config.toml
n_layer = 16
d_model = 160
n_head = 2
n_kv_head = 2
head_dim = 64
d_mlp = 960
vocab_size = 512
activation = "gelu"
norm = "layernorm"
norm_place = "pre"
norm_eps = 1e-06
positions = "alibi"
qk_norm = false
attn_scale = 0.125
bias = "all"
tie_embeddings = true
parallel_block = false
init = "normal"
init_std_qkv = 0.0494
init_std_o = 0.0613
init_std_up = 0.0706
init_std_down = 0.0706
optimizer = "muon_variant"
lr = 0.00392
beta1 = 0.95
weight_decay = 0.0
lr_head = 0.00309
grad_clip = 0.5
warmup_steps = 200
schedule = "wsd"
decay_fraction = 1.0
decay_shape = "linear"
final_lr_fraction = 0.0
batch_tokens = [8192, 16384, 24576]
seq_len = 1024
doc_mask = true
train_tokens = 101800000
steps = 6452
dataset = "wikipedia_en"
MLP neurons of a small language model. Each row is named by its layer, matrix (up: input weights; down: output weights) and neuron, and shows model dimensions 64-159. Each number is 128 + 32 x the weight over its row's rms, rounded and kept within 0 to 255. Numbers have three digits each.
After each neuron's rows, "fires in" lists the words (lower case) most often at its 100 highest values on Wikipedia text that the model never trained on.

L3.up750:149088163114169155156080109149084147113169138160124140115171095137162142150116154110152175069185144122063088093048116128159118167166152094121143095105151098158114168126164128106102136123110117102158095169120176108069133134069118096136119143129131167126151188090161116131127145163122077108
L3.down750:096151099172086055110065078142160104165117124084138124174132171137132149134128085150101072170098148138138150152176151147096107144089040134087072170117142194133158071167130098125145122142190105167146174103152113093099156140139132115138141137161146126142159109103125104134123112100144184098
fires in: "a", "an", "27"

L3.up671:113117100173132164145044169146088065107136112068194179117159135160128146165135160101108153128130104089137127082157177069160153095107133157102088141161132128168101081117118146130125145169137127107114125161118151127152100111058071120175145058146143178066155123190085117158132130103120118083
L3.down671:191122109150139111059153142078101173160164161177179094107163124090143043105056153133107180164094172153086122194161134149158137131171091121155128096109133143133081115164136082163158105084079140146157141072136134164169128098174145120132140119158124086176151066191140112133118161125076160146
fires in: "the", "served", "various", "lived"

L3.up946:102127126108150118174180184153157097091100130103135155142188122103149116147167189132147141162185094097094107116096186130088179084105165132189142126114109080117095127089089187151074118145147166123138122058119101101119072120088192107124182083116134135089160173134114070127143155148105151116
L3.down946:179118155088115110145178122129103136118194091080113168160148125087183123123091095165126113163128164155127135131101140137133149163176200124166121121099115103092080142111151215119071141180086107153100145127082060141139123124124109076147139117146129156124135115146149122155187142181097114083
fires in: "an", "his", "its"

L11.up486:149134152099124102172162156151103131149086138092133056151086127132129130100079109139141105090183104132180089152096162153092095104105079110160117132142094151116014192104165126149112161088119175088125111140121223163110119122177150102163161068099144065153117157127161117191117060125100133117
L11.down486:099177174124134071128152164118089135118168129087141145123149129154123108108076163097149157122113137143189145130093114134141172112112136140136099204119107180164145104168144124088131114150198072165140154066053156099130098106090125120159142152123125103055197167134108163172141122045187150090
fires in: "an", "each", "february"

L8.up395:108134167150119140109132183133114106133115096135093116103125148137083119167171057092046105106092130118138080149047069129091131124149168131176096126134127113157186142134111176093161180114102116135147066094082093124109144145152133072105081176130138150074110148157134142148145178198150127108
L8.down395:147153106106107144156132091119132166118092166141123132158099139162121066104157146130170127149174114163128102047187120135100128172132079136163126144073108156102087176087120081138091092145208138071204134110146073129051147085123091131068160105110117113142141127147148126162192145096124165155
fires in: "that", "before"

L10.up258:155160142113131133119159095117128138158136121164113162137127100098155116108093107113083109108168097110168130056141171159121147068117114107176109094086149137107009173168154157153140166169208110181105173098116144156147142108099104096170143127133124137128162093145208094161185113127125161028
L10.down258:085145181093120054092164150094149086172181135154156134102134119141102122118180139208145088115102150161163140088074201116177112101098079113058146125061131086179137126113129119163131197084141141069065116123088168110133071140116198120160124136134119114114106137163148091098049088113083123152
fires in: "an"

L5.up656:171141115217074125100184182106153139078104078127111143136150095124108095134140075156138097191149148157117074138128138127087200098126100104165117121086143107124075096170165162171168081131076154129113069142085150146121145182099089102182130179129102079155149097141078121146141132120162154143
L5.down656:161165082119145134159086118081123072139157168109115133109111127106133083151096164152131152093077165096081161197145077157127112144121140150090207149132139058139166072134102070124182145119101149116122145212139154124132128081135131149085176135091072168124088190159148097116082183074106091156
fires in: "and", "or"

L10.up53:127127118151139169107143142103067142137063107136109095087161075090155077130102127148157185113154116156087133190103036147110130088121099112095115092149074129103138140182094100128142209149128144123125146177190166136109115139089170129165129158120087117079172108076166095111143103135166124175
L10.down53:117142075177108090107132125096118126104101060140129096149141052085103125130131140064162116138121103143121153146109151137079152151150108102151160125118162105144205097190105099184082096117159142194147108193129104162122133105143167146131125139153125132080112201162125123146109136124059196164
fires in: "and"

L8.up495:147074198226152190150099075100145081179144071042114147109130133129139073160105088144129169114125133107132153158182099129103133127130124072127096177113150163118139137099147133060100089168173101092113149137128159104102170147118154087117169132111110152153094135126111086144102174154131144155
L8.down495:089153058091149149148159132121103127073141142138131147135098150161161150084148210108143150124119137084110106131117137161129128110164164129123069152173099143067144132146125124184103132150115146180110127118174068095177160105150162121144152130142180140163085081118155164150083132153104128098
fires in: "these", "more", "many", "both", "three", "those"

L12.up443:151178118109112098130156117138133165118099090067163126072095096108091142137123123107055147108109074100151095140122128161162154136130123154110143205201115117104117161143091119067158206171132128128127133154100120100161088125089106126119117110118122115127120098121135119225099151096119084184
L12.down443:117097134124090154125156100121118080152140109163145073178185169113165104154127123150147180164171130092113117160097094172121106121156178106163123105106154141135115102106100105158079127154108123117094088155203128151161127118192121179107162155089169151159113033095143159104132149018149128068
fires in: "he", "film", "added", "she"

L7.up1:178160099102182141117100180135111182113135101100091182143100147131120091194113110202128132160107128136128166177151112107132130185136120164147159103201103150184154153073094152145084155081113089145129181154097125131079141126060124143131157114157098099135079108159123119159141161116113150121
L7.down1:146151135114114112130126071156109158155133086141167122068145156173085130082146138091183109129095097136147158115132150146113114149104138131151146090107132101105114153148131065146128129131206142195120121128186128111088135052111135143139169131165102138107080182163131113153132089102128132156
fires in: "two", "town", "top", "short"

L5.up198:134181182124135094131169134212173131164112129118108141080114139124110107136156127142101191067131185103133114115043126131131114159131125152183097157166162142099108132100080093123120149117135104120162111146080162134118077113120063107168091138121123102083150134172158206120123145125177125134
L5.down198:137128096133113153140127122101097153139124145113192108137165139091057134157131177075156161130129124142139121121112105103197143101094066111135183103143175125170132164131133088105156177123138170138181180139143100121171095106140139123141110081092172120145132124134086068105081084136162195136
fires in: "first", "government", "third"

L3.up934:089092144109142142144121142090148174093075100170133098152101084151159148124172104125134131156137084184123093140095116092109158102094059056142185102104108118180134152073179167111114063144104119124168112118125193124123132138101155117097134099152138144117174044103090129122146139147200152154
L3.down934:171190065146155094087145131204117138194150121130137099101105134070142106144114143086110142062125110130127114111162193140119063120053116113133082157143114091118118165141147117157141143142126122137071162185157102112106108156141148117121168080116116100167115147195149101123132139123089124104
fires in: "at", "be", "12"

L2.up795:176196094127146193154150122135188123134135138188126165143087160085173136188120095103173148113084122114101091104072135166140148078113134127099102124109170147090135111101092175121138120132158179071158112112158118094110110109131112161150097135152175153072157136120118095041077115149149103141
L2.down795:128129141108092152149145187150167086109111163111146129053153053174132125186146104133094090117108139062121167127144093156166153101164104128160134169142073156113102169144088100100110129105081092143140131074112155158144215087100131161156185120146110126160185142070140138081141101097194119119
fires in: "and", "at", "april", "history", "opponent", "an"

L2.up117:111136093151124139106047181112143141103128127075143129156097117103124081094133137140117163168145119158166088173096129105153135100175153124070193116153156172128131079151119197150138107197082114117121172155176129130139139137142113194133173086172080157096139221121106100181145138125103128143
L2.down117:169136111155161118133078151127093113155180135210138125122119149131114162100121066131033155157190089098146126131136052123075133101142149073107113111126107114129159186099144090122124188084176154153125101127109136133109109110155123121111168168094136126185153110181187118136100167194100135095
fires in: "in", "were", "are", "current"

L5.up69:067130102153128172211171147157121150116123116102098122124123041152145144167146124151108125125110169127085113211136125138138123099137136091127096164154091149119132140111143148128058113156132132103210125124122129046140108121100129128112083107108182119213171178124156149110122201127151151146
L5.down69:099126163150142132137144100056113118145106153079106175144088172109109134134125086127118063143156099102129130127114105091121078138138112136126083107137172095125135150230086091120164186110124162112154110100107090169069127108109113130195155080156115084149073106111166092110143114100142112081
fires in: "later", "other", "some", "league", "late"

L3.up426:104167116119154169128131170092109088165150123122100121111139097119133108111168119127190190087091139083096154140111113123096096116109066162130132117172142111147090136156187160136140113129113165160141083125109084137117184167164051161166088074127103133212102148062112091118145073198133127074
L3.down426:105161117184116089102053101129092166111105126118164153119160131138133169176124111141114108186105192172135079165123170072105137148103112115090155127135073179082116061138114107108091152128170092110196162107086140164113159112177127172108142168144087109156156108148083162134107102105147078107
fires in: "a", "an"

L9.up510:177140099153115102147088162146125154056102107083186166127094172111090163161072097117132195109084117148093125179117063142103144138190106120137139123118101120131121142095068093143146143075109163182109096108111122114196118107151131167114130037175078061157141130116149133176146149083096089161
L9.down510:120108129181125177097089092136138091127126040084086114135146117110159161101196199186126114174151126084083151126115129188102131117084154073098106121109155172139104164145115171127118137127151143147136201085139099176100140086109112133164109134199174141167156094137157128052165165157091119097
fires in: "he", "who", "government", "she"

L8.up895:138101107116131105106114096108137101136141114085161078114130101110100138158144087095099164194089183208117131045131105114107124121229098121181119140125152136203131083069089122101139139152122133127080139093066147090128116113152143154106104078143105101172166120102153130123114107145129212142
L8.down895:121166165118102181098162146140133162153101109095149147151114144126131116137175170141150090114093133092106036085167102125072120143130110156151141153130134170131101144147106164198097118097166094077120083141133093105130127127102152133111102159120114171163148145183112148127148099136145113129
fires in: "there", "three", "this", "them", "these", "through"

L5.up711:169061107125105110128118120100156130177205132147159141093112119148153128092138117141093173124171109145149084142138108114077147139129097119090161127125146102113147140032099210083163096092132112106061139083168151141125183178125130121153118140070080071183088119141090122066098110098148125153
L5.down711:181075172071080124116077097119150080067125191139130140101138122110187149178169070131109183147087117103164125150137154078123138076147119123134153098123166076093179167136173090165129122125127124174123136136105180165074068084114126076167157148176155123067109162126135119111156132146085178145
fires in: "has", "is", "can", "held", "includes"

L7.up903:162152131178160108120208114098143132095051088084122156110169173096093155107096110154135097152125119111151064173102131108151150108146135066129125098059172175102108179105127160139141111162135134069064129088126153092187112152103139154172195122188079128095122085075088129114192096131124100117
L7.down903:076099117192141128158065158130104071178091199141172168128150115085169185115143121136083159171156155166100129091110147130139098125107114143114148169170131107132161132124105045097103115118115140142133148111077110134088146112114031094100120157163201150156151127173108142069066115125150150159
fires in: "but", "and", "to", "he", "did"

L5.up157:150146177161133120121083135097151168181154198146125137084116120084160141096121084118115115110114059141133095189154106109182169141105164141123098166175107129120131151140136104135143155089125107083113138051156163126178118113165144155147142105142119149071167140135124093123148168129084113092
L5.down157:165149101137173159110130048193119086113089104157117152163130082120135105092123159133155162199075140139118144125100173136091127131165089116138183132139133086070128136125128123191079112164139139212136095132141121169127111109149140189160133162142140101137071110163139104103092192140107174141
fires in: "united", "but", "until", "such", "which", "play"

L8.up123:130140089142128125087137147123176097075157117063120196108152137158129061095202131142104124126128127084145062122083177137066200096097129095095073139187150146091160182080117188108081174130098101107159101124155189087094151133069157073134130086169124198116207113133146129124113126150145156108
L8.down123:113137104220101187138094132137125133126104175162148098154155128099147158095057168104131118122117148121123117084109068089119169116141123122169152169095134102164148121163120121139121157133146149119166113127102112088124081091135112155102078100130068117120138089140049114158139148076146081155
fires in: "and", "also", "which", "when", "that"

L3.up830:108124136121094158117146108088154080179050145095145121111150104101131128138134170164125143113182105187153129136145183104145149168135145104118101229140121142142119100147115102081083100127135103175108106124100111129151142118182150117062119166119097180104144124186160117135137133095141125152
L3.down830:129159134132170072149125171144127156105171098170134106119078138111138163121122115099179110147092141170087159147175110149167134070148138092110143093139174125099128110111105143197118156177141138159117140132121151064146090110140115072175145077135178097131114116149131079194076134105118113118
fires in: "university", "part", "career", "court", "equivalent"

L3.up89:171175125158195140147140143086069099119131148130128171153068107079076092129133166184175152153157108111108138082147115109155086155087137117161140114059163081173138135133166116107123092088126139169148118129150129176126108135141130122103105115079084115130141196086103118151147091114188120143
L3.down89:078093109130151143120137157139125136108160118094172115163100122073129136135142090088149099104104168118128095125114137089119181164175116092131218109138124147114119087104083116150120162153118121116155116123128151199122121108171141188113111186200116043100118089095151157180120132059146086139
fires in: "a", "the", "an"

L11.up319:134103178160116148125130183105151065146128102095160113124152119138107156101109055062135133170122188097252158123091129151086125143188108139172142190107174140168138118125106105112163128156084122068121084189135141101123142153117165101089144131119077173066108104138108107126135104138080116110
L11.down319:073145154076119155150093107096116065154037134115135126174092125165134175127140103106142112117064136133118114120082139117146095174133096177159105206124146155160123127103112156129078176100140111154109133136147161127104066139192199169098080108085138164142061121097148131165103129118115081188
fires in: "january", "then", "this", "these", "there", "although"

L2.up239:116131147067122061146086116099230163178134147136149096131100097082151133098129110127155142154089134049131136175157155125108101135117158138104149166185170108153151092094170114150104144165119121186124182130147161106156108178173150097116092160159104078107095179141104098105170146153095198105
L2.down239:109142101157143152108125096083118145103058185184128139134124079102158119124160159160125156157157188127135188141140119141171185111121158139130088102053073114153113130139109063102104134068201151158185126137108091158146136099052072140103100150151113141158146104136160149123160190158097192138
fires in: "united", "in", "for"

L8.up906:129085144100095119142128102090129141135156161112145083119108147111187130132170101134061142155143105153156084165144077092100110120118057129173117112122131099061149177190114097089121152102201129107134111068104139083100093200124107115153176103144108100118132125162164164155136167116123143135
L8.down906:153095153181130128130123123124108121149130092096093149182138155151179128134140169072116190164132086129143213107062097110048141150127090099136088095124162096086118163142145091176127141076115127121159094108131142157095087150092114123150119160143175145153100133136165147165137126081210123111
fires in: "had", "has", "includes", "were", "are", "can"

L12.up382:110078144114129144090149162131163194122139106090181170122120110141092102093127117081164105104120137140172083139164145117163175108130122118120121090101111097092141090176165129167140163152129120156160144104071148068195171092100149130112169160129155199137092111092139096074126090148083153061
L12.down382:108160138126156063134061167146127133142152134112128135150110132130141187139153174143188124130181123119089105118132122139101155131149171066150093121123082165178169189091161146059074061117109109167114155091176123201152140117051103210123073148146110117164166149126123128131144092149133089081
fires in: "they", "between", "history", "their", "attack"

L3.up499:124116149114103175145089127104147091148152103144122110170144127126226104147173088121116141154091113110127096130065156148134126166140097148094129159100097100123077150102151089117164118222111112124124146104115182120094136153049161183119144152163085119176132161099091127179211134077142073145
L3.down499:128108153129162120121123087122139134148164128141209111159081031139112120093125153118121105216131111149110103158135083134151084187117086224125100134116112136172132089138168140129149119156099105114101115150082118119075122098091087157134130158098138136111125153099101172162166077118115128146
fires in: "at"

L11.up766:131108127091139173148146136124163135151089136114125139233202163147109127124185075153097067095132105151120130145162058145093128107172148148209122091140121135175112201137153118111132128136140113096073143178132080133133106054118102049118097128088149131127086159105203139080149126123143178146
L11.down766:152209161122118112148105111135140123094160139187142139182117139102156136117105132080122150138114132140067085178096144135156143156194127097124126187123178151121133110118108108128157125118078136145191100062111187150128172133125176117116178144137162078116154120160085093122142140073151130156
fires in: "between", "three", "only", "before", "one", "some"

L7.up138:145082095115049107110129098167149121125172139113116112185185130108125124188175109113080143120150163120177107144154119121144115194189145154168089111157177130148085156092114118103115155110166084103159114106060161141093125145095091059109100062156120183128128042147146151130109136118066167205
L7.down138:114101153095043139073158165122120135124117169164143144129158145129158111105134117114123104191092103115166119161160068125158160120120158107135142148128147131153120158164128092165156030119144096064070059137104143179137113084117163127118123143119069157163173088143161115091114135148164120169
fires in: "one", "only", "song", "songs", "long"

L3.up860:147100092167092099203115163150171123174133171143123105082104057141108164181129135174174118129156169154096086125119082124123149065108118118144164156126173109137128172146155056170144130113103134146096165099134092096113133110168109099161075107130188125125117128064134115051144169152171154139
L3.down860:105147153157089089183105079169089148131136146076131189121125182110169122159125115095129086128109143086150159138109129129175133187117121054088189082059121134110106086096104113085123122173159164116140144146101136163117136141057134142123166158174114101149071125156117118107132120134094101078
fires in: "a", "an"

L3.up583:144070160142143169117130146089209117125081157146157091133118077122144132096089136151136132110142071128023187126107124172152083115097115151110095158140141134144105076107100175132169116124163105135170142126123180110121139145099123130144117115163130150072131115120137209074186089140118175139
L3.down583:117143137148129180136131076080039134143187180091080111125120112135108147099173161142111163153116154142149087101151111090119126129140174115131087142089129133143192134105163096157110136109183110093075091138189115121149110119091123137100133156126127126116099093112075095181104171126118118091
fires in: "united", "this", "july", "just", "did"

L8.up3:138119119134141143120112161051136099109070081107175137157106119088140060093121160084165124156157117139081130146115125088107167167106098153101103099139122072159153091226164119145154123139142060165106163149122094045190120098080100128158142135128078103156157209123086098120153149120149177089
L8.down3:132093124121105092098142117153141154112097155153141077132098072059071151107145147138156122187067110171101136123152103106136174137151116092153135153097137143067142157132109121150085136102155113166113157139197139142062064131092164136140150163135111144126204144138138128171144125165126133103
fires in: "their", "they", "which", "missouri"

L7.up327:113094131161105130118137132136158077100154067138085109137138136138149127146136160190061178107093140129148154128062109085101138181101095127115145145114129160136183133115139132128152122067111104157161096147171185122091153095082121128127127168183157188025125107125155074112150181102129111166
L7.down327:129118116180129107115158107148143129118138122160091119154141104116113079064078127095170063135101132125141172170112125113105156107104155095167122136148083081031129109146160096167108064098145122104115128157093113153117134171166173154114130197134122172186114144142188165130106157163113145124
fires in: "and", "or"

L9.up52:133153076126159126162143158099122122139164068065103080140174130120143076097104122133087141178160154116131183146101102120158127111096123128120168136142154183170157181113144211160105164063112167171094099155149179097134160161095107131149135124180100172074115112128153122107135139107072176144
L9.down52:076173132120194190091144088171129096115056153175118163180139116144211094149111141135163058151143125098116097147085107145086099179207124090111113104144128148114081121151173089143100117177152051076089106097077126137089133088129140142110159208124169133106151105100161129111129096129156148106
fires in: "and", "their", "website"

L2.up40:130154174182128158147097113131193151088195139136199188124148112166148096072132109131166108166166155053130115165059139161139109096097134080122091110117109041102185128125173134103113134142055174132152124130171128124151142143127152121147143108122098117114121067163177174144164117102096157119
L2.down40:117128092079161111122151102190082124142136118113148108085083150109141155106158160061125188186126107119148146111107071127099130216171123157116114118091076219108116096113135166125138127126153081089182135153102137111105153103179127148125118119137138148174104147083137111171111150151076132110
fires in: "on", "in"

L3.up310:136195153136119175139092091097157100156118183098127120149136096139121131054118122142148182188075130106080171109132139190075089179120112100136103158121096104126121110094147179164077109132054136151149141111121123111151130137149152136121068120126173140169127141072150106144133094105115147168
L3.down310:123057144122076106130151105133145184121115116150140152058114116157164131138091083124055093119207100114125133171196133092101154106122140109140143127093139109082115121085138118108184105096081133153193157169121131072110111111180098196132172115139149110110134138108122151120135159096149107134
fires in: "was", "were", "at", "making", "by", "series"

L5.up735:177172143146082139137123164159133126073096133125100176110117175139162085189104150173176061081160127109083174076049113089111111149094113127163223110095081107118142121122127140111116140127147155133174147118129108090112149138159185131096208119179095132136154079144086071175143139169136102147
L5.down735:149169127102231109146178121101147195133109136109115151109114084141121113108067141154079147177198199057114074124111109141118098083123072087141127142111121134119085180099135184150112140108142128140109086079134053162088137130156109102077121077077098160077115171163116151111125147113142141092
fires in: "an", "very", "than"

L2.up477:153092101120126133150136182113195117158116113180109147103136158204132150135129171089161086146149128170115118113148113157086114106132124190148134117126086064142122110111122126162147162147131190125123095051140161078097120096128153109102146062118174140125124134118193090185141184125101120123
L2.down477:112135161124091144087105095154125091103168142166160155166167145052083099124194067110131214126161189075131118143116147146093122169090110101044149166067145104141155111166147127059134082141115089149103118166106141139090131187129093162102137128100085162156119134109115186109099111170175171162
fires in: "on", "a"

L2.up530:156135169090156108113176121120144126137132081132140149169136131087159147160098103127133188117136154171136122096140088163117125116121118146167097167080110178151131120062048151077087185073114120194214103139143154112113087143110102131140155137103162109101129124204094094100129088113073117158
L2.down530:095170122191093112130141120095086136113054132112115092128133140127146110099083167098148026144176110094162186115088123122084151167119139104094101137115163146131120158145203092143166100156113129105150113137114166126161170127119108126138113145174174168166119105097196132146136168128177070119
fires in: "to", "being", "and"

L3.up287:056115158142187130131146154148123135077180174167157160126159142108177108114090154095142114102183195167114075081126137085188115107134057107100155095120127108189123158124151173148121217093129143117137180127130189085113105109123127120170143106156063146079113163128109105157145100116071181149
L3.down287:134161051114154169127113087159111108126092105185122066110096152176107112153118122132123130146093150126146119182109149148157117137149057091099115133124093169148103112114158118074113096124158200215152186141116098149152121129136126161111059140169154090104144133143127120097130171108061106153
fires in: "in", "all", "of", "list"

L11.up762:160098148120105137079116112081141097113132131067145140141094101081113147151210037154052134081121150178169095057163077152182096159116123163122133140109141148184088158107132162166112090153154104105141123099137133078125133140135131116162133117153081125119097168091123126163145153123122158160
L11.down762:112142158069107111135136075163119126103079185130111173120132152161089084148025199185100144132131053184131167088113160145112119155160145123115144160114064119111161108122122134127188101128097157120053138140113108081202137119120135136067102109173181144149093145120134128124096129093129136110
fires in: "this", "through", "three", "them", "these", "than"

L10.up79:134164140139183186145105096121167044100143038099123125104140095117189116138172137061136138182115151111156088191162102158142125136134109053141159170132132131112203084142099142173080118152162118120137126195102162092126130135146141137143154141183147087100153106071165114121111089117128105126
L10.down79:089180179143098082086165117127091172099125105107114123125136150205067127105069158155150085083113162096137178143079178161150089129191109125100067164137155092095142154166155173104136131114128191157075127125155119143097088161131135201089102122094108117120098129172070088129130141147148163167
fires in: "not", "such", "so", "and", "due", "considered"

L8.up765:210143103138102152143142152149115102172134096152104096128156142115131155171156094157109031115100156138123088172115139170194148031067094075107155069082101181169087191175153123149143095127101105108123160072157146176109105198166104152096163092110122144077152087134095117138126129127157150131
L8.down765:100144150115140089149172106131144102143159153152101164180177136139144144122092136148173146126072184150144096112109125125112124139136103112124157124141135161118148174069089141142191033137165146102094175116148118115137161085123109089114097099109086143107167086124141177106102126152081117121
fires in: "an", "new", "not", "name", "number", "near"

L3.up667:131151143128103101149081134070127115167118168170149214119145180110147147156116099117141169130102154125120108091082088146177100112160092161101129116171113173143083167146113096121129111115077127192145191123117159072132099129127082167124124084133092145125098119152134100150131154109167103092
L3.down667:119128131101144146128120152129108072130104121127159102154212113126117140097116177107122090181117069138091163146092169108117103106131163133152120128157124167122100101112139091103113080151085170138162160104180143118139143145157120219072081197199120098154134131110079140152100163053097112139
fires in: "the"

L9.up139:165186104157093131175120157105090125148108127152084084139161099141119161218136093084169170144145112105166112142103169108107135142177109090201113093082153081183130051111137083114157121167144134115166103144200098099118152116102147121151108107167117112107126164080091108117149137120120181157
L9.down139:116134127119200127099162126173136122130111108136136117149081158149086116075096124099163063137171092147105136141153117096115156117083171128158141131126120186062177170118088132166104117153105131077145111170084180103083104171156095146128118132129140154115157187164105092172158169136112083060
fires in: "in", "into", "including", "out", "on", "between"

L3.up357:082091116103070155159102125168200131162107145162169170159124131061134125142088053112131162150166138105154100152120070109105170109140131114109199180116193119124132069111091116074114139153131115119187084090162193074158119134117132154158117109178146126166129162100118186114145096143140174147
L3.down357:174111105091160092113096134119148108149061111125151137127123096070170168102127139143108088132141087146078122145150164228135153125125127090060136173066100153137103123151136060132164100118104140171166126121131152099161148116189160100139160147142174142148092168140153107125174109164120088132
fires in: "at", "university"

L3.up211:116180083113112214131141113112162125137147195144155145119145119181139127086078097089184140146169127107142095140098172110115095121203117156089151107097090122137092088142095150126168161137089142163161060075117173152131152153130174140187095154133101095147137133135071127136129094133167171104
L3.down211:191076182169160121086127166166090150134135114135130142166139135140089193133123148143150144097160091098119133187115077192144148101136096137134111123100102100130149154106180118134097106160115126123123140171141096116109091108159142145100144144157169105128115146078184176123123109108084124115
fires in: "at", "on", "in"

L3.up613:154126119140090102137133175133104134139151131135140154130158189134171134119082053166098079127106138194121080084149081111129077119081157085147100131144130108149182129099073159167088050123128120174164132118112123192135189166116118157125169092097176152157131102152130142054126144111082119163
L3.down613:054143149171106088114107104087165124084149119082122132091114125179152182126101145160134171137207159073142130097100148121196156163178048142107089122147114134130107204149122083103144151141128101114122141122137111054090134161120175116104104135100120103098157101101205189132118161141045168116
fires in: "including", "received", "included", "considered"

L12.up918:077155155120137200123104148049097104129137065109147123084140044071128147132154172081135098125106085159128103139169153123116143134128139100094079105153136163144164211128135126151114136081133168150109108130129194115119068137121163197106139076170078108168103123065126169137168068086131082129
L12.down918:137094125227212110174157104154203112104110171134144168134162149136123119155123125138123157077138148070136146127142107127052090144129102142136116114149107167138137114132154102153072070131119107094146163107107118122157153170084105121111103114152122083083189057109134082139152141116134188117
fires in: "his", "s", "her", "their"

L3.up752:130180148099082135096081121083157128166112124128153130134105150151116166097136133100119147125140144142150152127136119110204127140181109135132113094090146095131117129105128189131120112146112119147120188191126156129136091182112163147126054124103052049094121051154101134193138121150128149164
L3.down752:142163085151171149138086150138109131113131158173099118089125158140071127152170116054137143142102137081079188150123118152125130083135120142187143109122080133095137093064105117151081087124149141104113083118096112155098138054164081212137194114116151129133093195152155100150110127199107147082
fires in: "in", "after", "that", "during", "when", "where"

L12.up587:146178150110126183123088133147172094106125142163113107154114151069109135161113139100132143097142185133079113161102111089153167171128097170102121164140141129085115153139131117099134156139135082157103144200141140090116126126155173178163126158115128168118129149111173084123110178179101112170
L12.down587:142092108125109181190172110152120060125148119132139139127113165148113171173118124094138147093143127125163132094170132108118141153160171087119085095105137076114182075132107131072148071187122142168100088081074161161153116128139138132187076101162165137075163111091168049126106140113133153101
fires in: "one", "after", "only", "before", "life", "wife"

L3.up821:145089084213102134119098162124125115154088152092095183124156112152120119165129152108136138145114200138116059142056104166162118143183125130126093211170077175118126136118131175121128078088119106121113195139136113142137095107109148115182110087105171163120134140178135125119132098144128118123
L3.down821:093157142084132151149164150122095098171130131093118105168110095136118120109103092124128173155136082056101150158095144031130163101136121127101160094130139156102111180139077170129157194133144180078103136077115139101160084130131149196123070142123075106176110138142091127135127175076139158132
fires in: "the", "there", "it", "their", "of"

L8.up351:159210141189132158150152152134132129078079134123176092138193117118091103102136100170098146120064143115110110138093106111187159094138076135166127154087163143150074144117139124135181200160100185152115137119122129140071120101074053102127112210147096142115158106094080100140120052111151134141
L8.down351:140137063152119113095114141121100043187137166139082116141113115088138083089132084144166138133160140172136155148090130076174161082156104133166112155137140133160137149114150117175113102136094147121097072077103169112131200093119142169063164090131168113208114075171149089113136141081161166137
fires in: "and", "as", "although", "which"

L12.up165:138129124090063161118147118109101074109146134075102182094168121149123099146207150105132140087123074120165133066119145121141111109119047075155132096073124122093173138116190152131137128100071099161163099145100140077156107075133161150220127122128126162090127115193138145158137080098160119151
L12.down165:125152146123174181105116055199176165139172124160167115149136156135145121119087060136190112103107116134173141166116088126172160112141156153150083176115089069141129129107132111096123116181127110053172117142119139118134114102128147146130100096144077082158114099115092121096081106115163089130
fires in: "two", "history", "finished", "parish", "professional", "studio"